Weights of a small GPT-style language model, trained from scratch on English Wikipedia.
Size: width 384, 4 heads of 96.
Architecture: RMSNorm before each block, rotary positions, no biases in attention or MLP, untied embeddings.
Training: a variant of Adam for these matrices, 382M tokens.
MLP neurons of a small language model. Each row is named by its layer, matrix (gate and up: input weights) and neuron, and shows model dimensions 128-223. Each number is 50 + 12 x the weight over its row's rms, rounded and kept within 0 to 99. A neuron's up and down rows have the sign that makes its largest values positive.
A block is one neuron, or neurons of one layer that tend to fire together. After each block is what it responds to, as a language model described it from the Wikipedia text at the highest values.

L2.gate235:61 41 45 52 55 45 38 53 48 43 38 32 48 52 50 37 36 53 40 26 44 58 52 45 53 28 29 36 44 34 30 51 59 65 55 47 43 51 66 43 36 43 32 56 54 41 48 69 46 37 48 58 51 57 39 51 57 46 41 46 25 36 66 67 62 47 51 81 50 49 32 60 44 48 55 60 35 58 59 43 47 75 32 49 25 49 66 63 55 73 53 41 43 40 44 50
L2.up235:66 54 43 28 50 37 45 45 44 49 33 38 50 44 56 42 48 49 36 34 36 56 50 37 63 34 38 33 15 46 27 50 54 72 31 62 49 55 63 42 40 50 34 42 64 35 55 77 48 45 50 55 71 49 42 48 67 50 55 51 25 40 61 70 51 40 62 59 59 27 37 53 58 45 59 71 60 45 57 52 54 73 38 49 33 49 50 66 48 69 64 43 67 55 44 63
L2.gate346:59 38 35 43 46 64 56 53 63 60 47 45 42 74 50 49 58 55 53 62 46 66 59 78 36 59 45 48 39 54 55 35 64 43 43 45 62 48 62 54 52 43 24 48 28 54 47 59 32 46 44 63 71 47 27 49 47 46 50 41 31 45 57 38 60 47 56 44 47 61 83 51 47 50 54 60 42 32 40 42 43 43 47 54 38 56 38 67 55 53 34 45 39 52 41 50
L2.up346:60 31 43 61 49 50 53 55 58 41 40 68 28 76 49 65 64 54 48 43 38 45 52 60 49 40 30 63 50 59 43 72 59 34 59 26 43 36 60 52 41 59 52 43 55 62 45 44 67 52 49 52 53 51 29 38 50 57 40 55 53 37 56 48 56 54 75 52 63 62 61 43 58 35 43 65 62 41 56 37 38 69 34 40 43 59 50 55 38 37 24 33 64 60 42 53
L2.gate504:55 38 44 28 62 51 34 23 57 72 63 32 67 32 48 60 29 48 53 26 64 51 76 47 24 47 36 44 38 27 40 39 54 66 52 50 59 45 53 31 41 39 34 44 24 32 32 64 35 57 49 35 58 43 37 50 61 47 49 44 54 53 47 46 49 47 67 50 32 69 68 62 40 33 35 58 51 45 41 38 38 45 34 72 50 62 48 51 59 51 52 41 44 54 58 39
L2.up504:66 42 22 63 66 65 52 63 36 55 34 65 45 45 53 34 50 36 49 46 32 58 37 43 63 38 36 56 31 52 63 43 52 24 63 69 59 22 47 60 38 42 43 53 29 41 57 64 40 53 52 51 47 63 40 51 47 34 49 40 45 65 39 48 42 58 59 52 42 41 62 56 63 54 46 65 38 35 71 47 45 54 33 54 62 61 52 52 46 56 68 40 59 41 49 70
L2.gate765:55 63 31 44 49 49 55 48 44 61 51 54 50 57 62 54 48 54 35 42 61 62 57 34 66 32 31 39 47 34 62 56 49 46 69 48 24 43 50 49 63 72 65 58 26 40 64 55 50 37 45 31 56 53 47 55 40 42 47 25 22 21 63 59 48 60 56 59 49 60 37 64 52 54 38 59 25 48 50 56 46 48 61 40 39 56 70 73 46 64 56 48 37 35 68 46
L2.up765:55 49 77 49 66 43 47 27 71 59 38 46 47 40 45 46 36 54 65 42 40 37 46 22 37 59 61 48 39 40 47 33 34 61 18 54 62 39 54 56 38 51 47 44 61 50 37 62 45 56 53 53 52 43 52 37 41 39 41 39 81 51 50 46 42 38 57 53 57 33 43 47 61 50 46 48 37 52 44 22 58 43 73 50 51 78 52 64 57 38 56 33 45 50 30 46
Description: Wiki section-heading markers. Equals-sign heading markers (==, ===) in Wikipedia text, chiefly the closing marker after a title such as History, Background, Career statistics, also opening ones.

L2.gate462:66 54 42 65 64 56 44 47 52 47 32 62 66 70 45 72 72 59 62 50 46 35 41 27 53 30 46 49 53 47 57 38 37 48 48 34 56 70 45 56 49 54 55 50 36 41 35 69 38 61 54 17 46 30 52 57 61 63 61 61 59 52 34 52 49 74 84 52 37 48 47 57 41 71 37 46 39 49 42 35 39 69 52 39 23 37 44 52 51 55 34 56 46 53 55 80
L2.up462:49 48 40 55 25 48 34 54 51 52 48 49 65 59 45 53 52 24 45 48 68 65 59 45 38 57 30 58 61 45 45 54 47 64 48 74 54 41 60 58 53 54 38 51 45 43 45 67 54 53 46 51 52 47 56 66 45 38 51 47 66 57 51 76 63 59 48 72 55 54 05 61 57 64 62 52 44 72 28 61 41 57 39 50 39 59 45 47 67 43 54 19 62 23 58 50
L2.gate631:46 41 31 29 73 50 26 66 63 46 35 55 81 83 56 47 64 44 44 53 46 46 47 40 39 55 24 47 35 31 60 59 41 53 57 40 47 49 46 54 52 60 42 55 66 46 45 43 51 46 45 46 33 43 42 40 44 44 61 41 55 49 54 58 66 44 39 54 39 36 33 37 62 70 58 48 42 45 33 42 45 65 54 52 44 51 52 58 81 44 48 43 46 40 55 52
L2.up631:72 57 46 22 44 56 50 58 48 49 42 51 43 58 43 48 39 50 64 20 53 58 52 45 59 30 56 53 49 53 44 46 61 46 72 44 47 56 42 43 50 41 43 42 48 42 50 66 53 37 54 53 62 57 69 38 51 56 30 49 65 58 58 66 70 80 70 57 35 53 65 54 52 33 63 59 54 44 64 60 46 58 37 43 31 72 50 66 64 48 47 49 51 34 59 72
L2.gate796:64 19 28 40 57 51 26 55 57 50 47 52 67 56 44 29 54 54 54 21 69 47 56 48 47 57 34 25 65 60 54 32 51 60 50 70 50 53 39 46 58 47 40 46 32 38 49 51 43 70 38 44 53 36 56 54 51 40 27 53 51 41 49 57 63 38 60 64 45 61 45 71 69 62 55 61 50 41 45 49 49 54 39 64 39 70 43 54 43 46 52 51 59 46 65 55
L2.up796:60 36 28 57 48 63 47 37 64 51 68 42 70 71 57 41 50 61 54 23 61 55 66 39 31 68 21 46 51 70 56 47 41 56 32 50 60 51 35 69 47 64 59 26 36 50 51 56 49 66 51 42 58 35 57 64 42 45 47 56 66 46 44 66 57 52 53 55 42 51 42 57 64 64 44 53 64 35 54 39 50 39 52 41 37 59 34 62 36 31 41 53 55 42 38 67
L2.gate963:58 56 47 47 57 53 53 41 71 35 48 55 95 63 54 58 48 58 73 63 54 53 65 40 59 32 35 42 37 37 48 79 64 50 76 63 63 64 56 49 56 55 17 35 32 52 42 67 45 62 48 31 61 59 47 61 49 34 55 46 35 16 70 77 53 44 39 47 40 67 33 54 38 58 47 59 58 50 65 45 63 67 30 30 44 76 59 63 68 41 56 24 46 36 56 64
L2.up963:53 58 43 59 66 69 60 42 83 31 42 67 76 62 45 50 68 52 74 52 56 59 52 44 61 42 31 38 37 39 52 63 60 50 71 60 53 57 53 56 59 70 18 52 61 55 33 57 36 53 43 28 67 54 48 61 44 46 41 49 48 25 68 63 44 60 33 31 52 56 32 48 37 54 43 49 63 33 53 37 75 70 41 32 43 72 58 46 61 27 45 29 51 36 69 70
Description: Table separator after names. Pipe separators closing a table cell that holds names (writers, artists, places), e.g. "Pablo Picasso |"; also time nouns such as next day, Ten days, On July, and commas after names.

L4.gate122:52 54 50 63 46 41 63 46 74 64 61 26 72 75 26 40 48 41 50 55 73 36 32 38 49 21 26 62 66 58 41 50 41 67 59 38 50 51 59 54 40 51 37 40 30 42 52 48 40 33 68 29 55 67 48 67 45 51 77 15 52 53 58 52 47 64 74 50 25 57 56 55 68 60 43 45 18 67 69 40 65 48 54 58 34 61 44 50 71 45 46 59 43 67 57 59
L4.up122:46 56 43 54 50 48 56 50 45 66 62 42 51 55 58 35 49 44 29 60 61 40 46 25 51 51 26 51 62 54 61 46 37 52 70 45 60 70 21 52 73 66 66 30 48 50 47 49 37 52 70 36 56 28 68 55 53 60 60 38 49 48 48 44 62 66 77 67 55 54 41 46 57 58 40 43 45 58 62 55 54 36 35 48 36 66 54 38 35 38 44 40 46 42 36 56
L4.gate980:34 57 31 34 53 25 56 55 72 40 49 51 72 67 50 57 36 31 50 53 65 36 56 32 49 56 39 52 46 33 49 45 39 59 58 45 40 39 48 60 55 54 42 29 57 42 63 40 42 32 43 44 61 33 47 48 63 38 50 48 55 50 65 41 56 41 72 53 47 48 48 56 44 44 48 54 15 45 39 28 55 41 54 34 41 48 52 53 45 54 58 48 49 59 49 61
L4.up980:26 62 35 53 49 64 43 44 59 61 61 49 70 57 54 47 69 36 47 42 57 60 41 36 71 46 48 63 44 42 48 41 45 66 70 69 52 55 39 26 36 59 34 46 39 63 32 63 47 41 68 34 39 48 52 42 40 65 56 47 53 44 55 74 54 50 65 84 40 55 31 52 57 49 48 67 42 39 84 60 74 38 38 57 53 43 51 57 56 41 48 72 41 39 60 65
Description: Delimiter after title cells. Column separators (mostly the pipe, sometimes parenthesis, comma or colon) right after a film, song or team name in table rows and lists, e.g. "All the King's Men |", "Chinezul Timișoara |".

L5.gate36:54 49 24 57 47 48 47 41 74 44 46 57 75 39 49 61 46 27 47 46 54 25 59 55 33 53 45 41 52 52 82 40 66 55 47 57 45 54 66 82 48 60 29 43 50 32 33 42 45 61 56 53 32 61 07 43 55 63 53 33 44 57 46 57 44 59 45 64 52 53 57 78 58 64 41 49 53 53 23 55 57 46 38 68 57 68 41 62 43 39 70 55 52 61 59 52
L5.up36:53 37 29 46 31 52 57 39 74 45 53 45 65 35 29 62 52 37 42 43 47 39 71 61 49 50 53 50 53 43 80 69 54 56 46 59 48 70 66 79 55 60 38 45 57 23 29 40 54 45 66 62 29 78 26 45 59 64 56 46 53 58 33 54 60 63 50 53 55 31 65 74 55 56 38 63 54 57 33 44 56 43 50 68 64 53 45 56 42 53 71 59 58 47 56 36
L5.gate405:56 36 25 17 47 59 49 22 69 48 69 50 45 67 57 42 33 43 27 38 43 37 65 32 34 41 29 27 29 53 47 41 70 33 66 47 43 24 43 44 63 43 19 47 55 47 53 50 55 37 56 55 41 46 39 34 41 37 40 50 35 46 42 51 54 44 43 44 49 48 44 39 57 71 40 79 42 51 56 27 63 21 55 54 34 61 79 25 44 66 58 57 50 67 54 63
L5.up405:53 69 34 39 32 39 61 50 49 30 62 56 44 24 60 57 68 57 52 33 52 42 37 40 32 56 50 66 30 40 64 35 32 44 81 51 64 47 64 41 50 57 44 54 54 52 36 46 63 56 64 21 56 34 54 49 30 53 48 49 55 47 45 66 37 56 79 28 44 23 15 57 51 49 29 51 56 26 68 39 68 40 44 50 40 60 72 36 53 41 43 59 44 32 68 53
L5.gate412:44 49 56 49 56 36 52 57 58 46 58 58 52 72 43 48 44 62 43 17 46 58 35 23 51 59 42 37 23 44 45 58 64 53 71 56 58 60 51 57 48 46 23 19 65 29 38 34 43 41 55 28 33 50 53 63 47 36 63 42 37 44 22 62 51 42 57 49 46 30 57 40 34 50 37 61 30 50 40 52 43 40 49 58 37 44 57 43 58 54 43 26 52 54 57 56
L5.up412:54 51 64 63 55 57 69 61 52 42 63 53 54 57 36 55 60 60 38 31 43 76 50 39 33 65 48 26 58 40 67 49 54 57 58 40 36 67 57 64 65 36 50 29 49 41 56 36 26 39 42 38 42 33 56 57 49 27 32 70 49 32 32 40 48 57 56 77 45 38 47 50 27 50 32 37 41 54 49 50 61 57 57 55 56 73 56 60 48 65 48 42 54 32 72 47
L5.gate624:48 41 34 44 50 53 46 27 72 36 34 59 56 58 58 38 54 43 52 54 48 45 54 46 41 50 54 41 30 46 39 57 44 61 28 51 60 44 85 47 50 61 45 50 62 33 47 45 34 66 49 24 33 44 57 64 48 67 50 48 42 56 47 64 60 53 68 42 36 49 62 67 37 53 33 52 38 42 67 44 21 55 35 57 40 59 51 76 69 41 48 41 49 66 70 42
L5.up624:35 40 40 67 44 38 62 37 58 54 41 38 49 31 58 41 38 56 36 32 46 51 44 73 41 38 49 50 39 29 40 53 75 70 24 83 36 62 56 46 19 53 62 47 43 59 65 46 49 48 69 46 53 65 29 36 52 63 45 74 42 38 53 53 47 40 34 59 63 66 75 53 38 43 60 56 67 38 48 39 62 49 57 65 47 50 35 30 31 30 46 54 45 60 41 64
L5.gate691:45 33 47 42 49 58 38 40 51 39 65 56 48 68 42 70 51 58 50 49 39 26 68 65 48 45 45 39 45 51 36 55 44 36 38 32 64 31 71 23 50 50 48 62 55 45 38 33 37 65 28 45 33 51 32 48 63 44 42 50 37 49 33 45 57 38 85 42 44 50 42 69 50 59 53 44 50 53 44 51 31 32 31 76 61 32 41 60 49 48 44 49 56 39 49 41
L5.up691:64 65 47 52 64 41 33 55 53 34 41 47 41 52 47 67 53 35 54 56 64 42 70 61 50 76 57 43 25 53 54 41 30 47 42 39 56 40 62 29 52 46 47 61 58 56 72 53 64 63 41 66 72 56 59 45 73 38 58 38 41 50 58 30 55 31 81 34 62 48 51 49 45 48 46 54 48 67 44 44 49 41 71 69 43 46 46 46 73 41 45 51 77 53 31 52
L5.gate822:50 60 58 55 32 65 49 59 60 39 47 25 44 53 66 39 65 51 35 58 52 35 52 53 34 52 38 59 39 48 60 49 33 60 52 46 50 48 45 45 50 42 46 34 43 46 28 41 39 52 32 32 51 20 58 54 52 52 55 43 60 53 75 66 56 68 39 60 57 71 36 59 33 46 47 56 70 45 46 58 55 45 46 55 48 45 71 37 45 66 54 65 41 30 48 43
L5.up822:59 56 64 51 29 59 41 56 50 61 41 26 49 50 55 45 63 56 24 45 33 44 42 43 36 57 42 42 61 53 50 34 44 57 61 45 37 56 44 32 36 66 38 45 37 41 42 25 53 83 47 34 49 42 51 53 48 47 63 47 57 55 91 62 40 74 41 57 49 68 39 67 38 42 49 59 67 40 36 58 59 45 65 43 70 53 53 45 42 51 44 52 36 52 52 52
L5.gate874:53 34 38 52 48 38 55 72 73 65 53 31 78 77 29 68 40 43 32 63 60 43 50 50 35 31 37 56 26 49 43 48 24 68 54 44 53 56 44 48 44 62 26 34 51 40 32 71 43 56 11 43 43 37 59 39 63 41 38 52 42 69 39 72 55 55 54 48 35 43 57 51 49 58 38 66 17 31 55 52 55 33 47 59 43 57 50 66 51 45 40 25 63 55 66 39
L5.up874:35 61 34 45 60 44 47 52 61 49 56 51 50 64 32 46 49 40 48 47 56 54 31 46 29 42 50 37 54 40 71 32 35 68 75 46 48 55 47 39 53 44 41 47 64 40 45 40 48 66 41 58 69 39 43 46 39 54 48 65 59 55 52 88 40 62 54 37 41 44 42 42 49 65 47 60 56 55 66 37 50 25 35 61 61 41 40 66 53 36 44 34 59 24 72 52
L5.gate1007:51 36 42 54 71 53 53 21 54 55 73 32 43 59 53 38 55 51 42 35 50 48 47 24 31 36 46 57 41 56 57 35 51 54 44 45 65 55 53 45 54 72 45 23 54 36 33 46 47 53 53 50 52 57 52 53 48 62 59 52 53 40 36 80 45 37 55 59 53 67 46 48 40 42 40 53 46 60 58 41 61 52 39 48 38 60 43 37 63 36 43 48 39 44 57 50
L5.up1007:31 47 40 49 50 54 49 32 50 49 52 46 46 52 59 32 50 58 56 29 33 39 55 29 49 58 48 46 48 45 58 54 48 50 56 26 59 45 66 29 44 60 44 36 62 44 15 28 62 69 46 52 51 28 43 51 37 68 68 79 56 60 42 53 45 54 46 41 68 55 30 44 47 38 38 19 63 50 57 33 41 42 44 53 43 73 43 39 57 28 38 44 47 33 63 49
Description: Compound-name and field separators. Punctuation inside structured Wikipedia text that joins or closes a name or field, like slashes (F/A-18, RHI/Hallmark), opening parentheses before dates (Chicago White Sox (2009)), colons, and closing == on headings.

L5.gate35:59 39 46 51 59 50 49 58 53 36 50 46 52 52 57 39 38 53 48 61 61 35 56 82 55 91 41 47 48 48 53 39 54 26 41 45 45 36 59 35 71 42 40 43 67 31 56 47 48 28 30 66 45 43 60 41 52 33 31 56 52 43 49 43 62 35 74 42 69 48 57 55 38 37 62 24 29 83 52 50 44 61 56 64 84 55 71 49 61 47 47 34 46 61 45 31
L5.up35:73 43 59 36 50 63 19 46 50 49 42 51 58 63 58 45 45 39 39 59 47 52 58 52 63 54 45 22 42 58 86 45 33 35 53 59 33 62 56 52 61 54 41 14 56 44 45 76 20 56 44 64 36 38 32 41 31 54 50 57 41 52 62 63 52 70 37 50 55 69 52 38 40 44 37 66 41 47 53 65 62 56 53 53 58 42 39 36 46 43 59 74 40 51 46 43
L5.gate91:45 47 58 44 63 39 46 54 59 38 40 21 41 53 55 59 58 44 63 60 52 38 58 49 52 52 66 41 34 43 43 51 47 58 39 46 37 46 58 33 52 38 68 42 40 36 45 53 56 57 39 47 21 51 52 36 65 67 46 53 42 53 59 79 58 53 47 45 57 61 36 66 37 58 60 43 22 44 47 67 41 58 49 68 52 43 47 39 69 44 29 49 47 55 58 41
L5.up91:58 51 75 37 62 59 49 69 62 35 49 45 34 56 69 58 40 44 61 59 51 41 45 49 59 53 69 35 52 42 56 40 52 70 47 52 35 58 51 14 49 51 62 43 63 27 37 25 47 60 78 46 18 30 37 47 59 54 47 46 40 64 47 53 42 39 46 50 50 56 53 69 22 40 52 39 39 36 50 62 39 52 53 51 60 51 68 54 62 66 33 38 34 48 58 50
L5.gate329:67 36 50 44 42 64 49 37 47 41 34 49 51 57 31 46 40 40 35 36 43 43 56 43 51 48 25 36 57 53 63 43 67 35 60 47 64 41 51 63 71 32 42 46 13 47 50 45 31 53 51 80 62 44 29 44 78 65 61 54 01 39 48 46 60 48 52 43 38 51 44 41 50 63 58 52 47 40 34 44 52 56 50 64 55 52 31 38 58 71 34 61 48 55 39 42
L5.up329:72 37 46 43 17 59 78 34 47 36 40 35 44 71 40 43 35 43 39 32 50 41 63 37 55 42 38 50 50 49 63 53 60 47 56 39 58 56 30 58 80 48 50 48 42 48 34 49 58 43 59 66 40 43 51 53 69 54 60 73 18 47 45 30 44 33 57 42 53 44 49 47 47 70 59 52 43 44 42 31 51 50 46 68 53 58 56 47 59 51 49 39 42 57 41 46
L5.gate493:72 32 43 39 69 58 50 47 71 55 47 57 71 92 49 40 48 38 37 49 90 47 43 39 42 36 24 36 46 33 61 48 69 63 49 50 51 41 45 41 45 63 32 48 41 47 43 55 21 39 50 56 51 55 25 49 54 46 80 47 39 42 54 63 64 43 57 58 48 57 54 67 43 74 38 64 32 55 54 37 55 47 51 47 43 56 61 55 53 55 54 54 19 56 64 56
L5.up493:41 11 44 46 61 42 51 46 83 59 43 42 80 71 35 38 52 26 50 40 65 35 34 32 43 30 33 38 36 58 49 59 63 60 63 40 44 31 47 61 45 61 36 39 45 41 41 46 32 34 48 51 52 54 49 59 55 54 63 67 47 70 49 70 64 33 64 54 46 42 60 52 36 67 55 47 30 64 66 43 46 42 42 45 42 63 46 35 66 53 54 42 37 59 67 64
L5.gate876:35 43 53 44 60 58 41 59 51 49 45 42 55 49 57 50 56 35 55 58 72 32 52 20 58 45 61 39 49 48 53 33 59 59 74 37 39 49 56 70 46 61 28 47 60 24 62 59 19 59 35 52 56 48 63 49 50 48 74 52 51 37 51 56 58 42 46 48 44 55 28 36 38 49 65 35 37 75 43 41 43 54 62 42 44 43 45 42 52 70 55 46 46 73 66 49
L5.up876:27 43 41 42 41 65 33 53 63 37 37 57 50 44 37 44 51 37 58 32 58 49 34 31 52 47 67 54 40 36 50 42 43 42 70 32 33 54 71 54 52 63 36 68 56 33 57 59 30 65 44 49 50 32 63 34 34 57 62 77 56 50 56 54 46 45 34 67 37 46 37 53 29 79 54 31 47 57 42 42 36 51 52 44 54 36 58 47 61 64 50 37 44 57 71 44
L5.gate914:65 26 33 24 34 50 54 40 72 36 60 50 68 74 36 71 24 20 48 42 59 53 55 22 54 42 65 48 51 41 61 36 59 51 66 55 48 35 56 55 33 61 46 65 43 43 45 54 14 44 39 57 65 52 52 57 57 41 57 45 37 48 52 53 66 39 67 54 57 68 48 55 19 65 40 44 39 46 65 63 51 57 60 69 47 40 71 61 51 52 57 39 23 45 55 47
L5.up914:51 39 33 38 41 56 74 67 62 42 66 31 61 76 45 87 45 27 52 61 53 51 62 34 46 47 71 41 40 39 50 37 58 49 64 54 30 55 53 72 58 45 53 49 58 48 56 60 50 30 39 60 45 55 57 47 61 57 61 56 47 62 30 55 51 38 72 54 65 57 53 53 42 65 53 62 27 59 60 62 52 46 51 70 38 50 74 48 58 51 59 56 28 46 50 55
L5.gate928:44 25 40 52 63 56 60 44 80 43 49 42 66 46 37 53 52 58 46 67 54 28 75 48 40 47 48 52 51 62 50 48 50 45 90 33 42 52 68 49 39 45 54 36 50 31 33 50 51 82 22 60 35 57 40 63 63 37 59 29 54 53 54 70 43 60 49 44 42 51 48 53 61 55 38 86 58 54 61 58 64 60 38 62 41 38 41 60 47 57 60 54 49 67 60 33
L5.up928:49 43 48 65 58 58 44 55 59 24 39 32 47 35 36 56 47 66 71 72 50 37 64 72 47 66 40 54 60 41 75 47 52 51 66 32 31 63 53 48 61 37 51 59 43 47 42 66 54 62 28 57 35 50 50 45 42 50 42 44 58 27 68 52 57 40 56 65 28 69 33 59 56 38 62 45 65 52 54 59 68 52 41 61 43 41 38 39 51 75 57 75 64 56 63 42
L5.gate952:47 62 28 51 52 29 67 39 65 38 43 53 58 68 28 66 37 54 25 27 90 66 75 42 64 32 46 47 34 63 63 49 56 56 49 52 53 61 71 37 59 56 39 36 57 38 46 75 47 58 45 47 46 39 35 39 56 45 41 51 58 50 58 61 47 37 54 67 45 46 54 51 55 62 50 53 42 44 54 57 48 09 44 42 45 74 58 62 64 68 35 50 61 51 41 36
L5.up952:48 50 10 33 39 55 54 47 43 61 31 41 44 78 53 74 66 44 35 30 53 38 71 49 56 48 54 60 52 48 75 54 54 53 71 29 68 48 58 38 55 38 57 44 43 48 53 64 47 22 39 55 65 40 49 51 40 35 48 57 64 49 58 44 44 33 46 58 61 54 30 31 56 41 60 41 38 51 58 69 47 34 51 46 70 63 59 77 50 75 30 57 45 53 64 26
Description: Field and attribution separators. Separators in infoboxes, credit lists and tables that link a field or work to its value or creator, like "Music by", "Operator:", pipes and "=" before new headings.

L4.gate375:61 56 19 37 35 60 48 46 71 48 40 73 43 78 52 72 50 49 51 39 56 50 68 38 63 65 39 40 46 53 59 66 48 53 48 40 67 34 50 50 36 48 49 45 36 48 47 58 29 44 39 50 40 45 52 67 61 43 52 42 38 58 53 55 49 50 63 70 36 57 45 55 36 72 67 71 18 62 42 48 54 49 51 45 24 59 37 48 63 56 55 57 26 59 76 46
L4.up375:49 55 55 45 53 42 55 62 64 47 56 25 49 48 55 57 49 50 41 53 56 56 32 38 51 44 33 45 21 51 62 62 33 68 65 59 45 65 59 55 50 58 59 35 32 53 60 56 21 37 60 24 49 48 60 35 52 71 55 48 66 43 47 52 34 46 72 76 64 36 46 56 52 44 71 63 37 51 52 37 47 41 39 62 62 74 62 61 32 52 53 41 55 78 41 30
L4.gate493:56 27 18 62 61 47 46 46 57 49 46 37 54 61 60 50 48 40 39 34 45 39 59 42 37 39 67 31 45 50 48 41 57 37 50 33 71 27 54 53 30 44 46 46 44 46 48 27 30 52 46 57 49 67 16 50 51 49 69 47 55 27 60 63 36 67 55 47 64 71 55 47 51 52 73 56 33 32 63 38 47 47 62 54 58 50 46 63 44 59 46 52 49 53 43 59
L4.up493:51 56 52 43 49 48 42 68 44 54 40 50 43 57 50 48 71 60 42 34 50 57 26 46 33 60 39 49 65 65 34 50 51 70 70 52 51 47 54 53 37 68 55 33 37 52 55 49 51 39 25 79 52 47 50 75 39 68 69 48 60 30 92 61 36 37 35 59 39 68 33 41 35 50 60 78 41 37 46 51 53 49 72 56 72 48 45 58 46 84 53 49 47 40 60 30
Description: Section heading closers. Closing == or === marks that end a Wikipedia section heading, as in ==Career==, == Filmography ==, ==Climate==; weakly, some sentence-final periods and table header cells.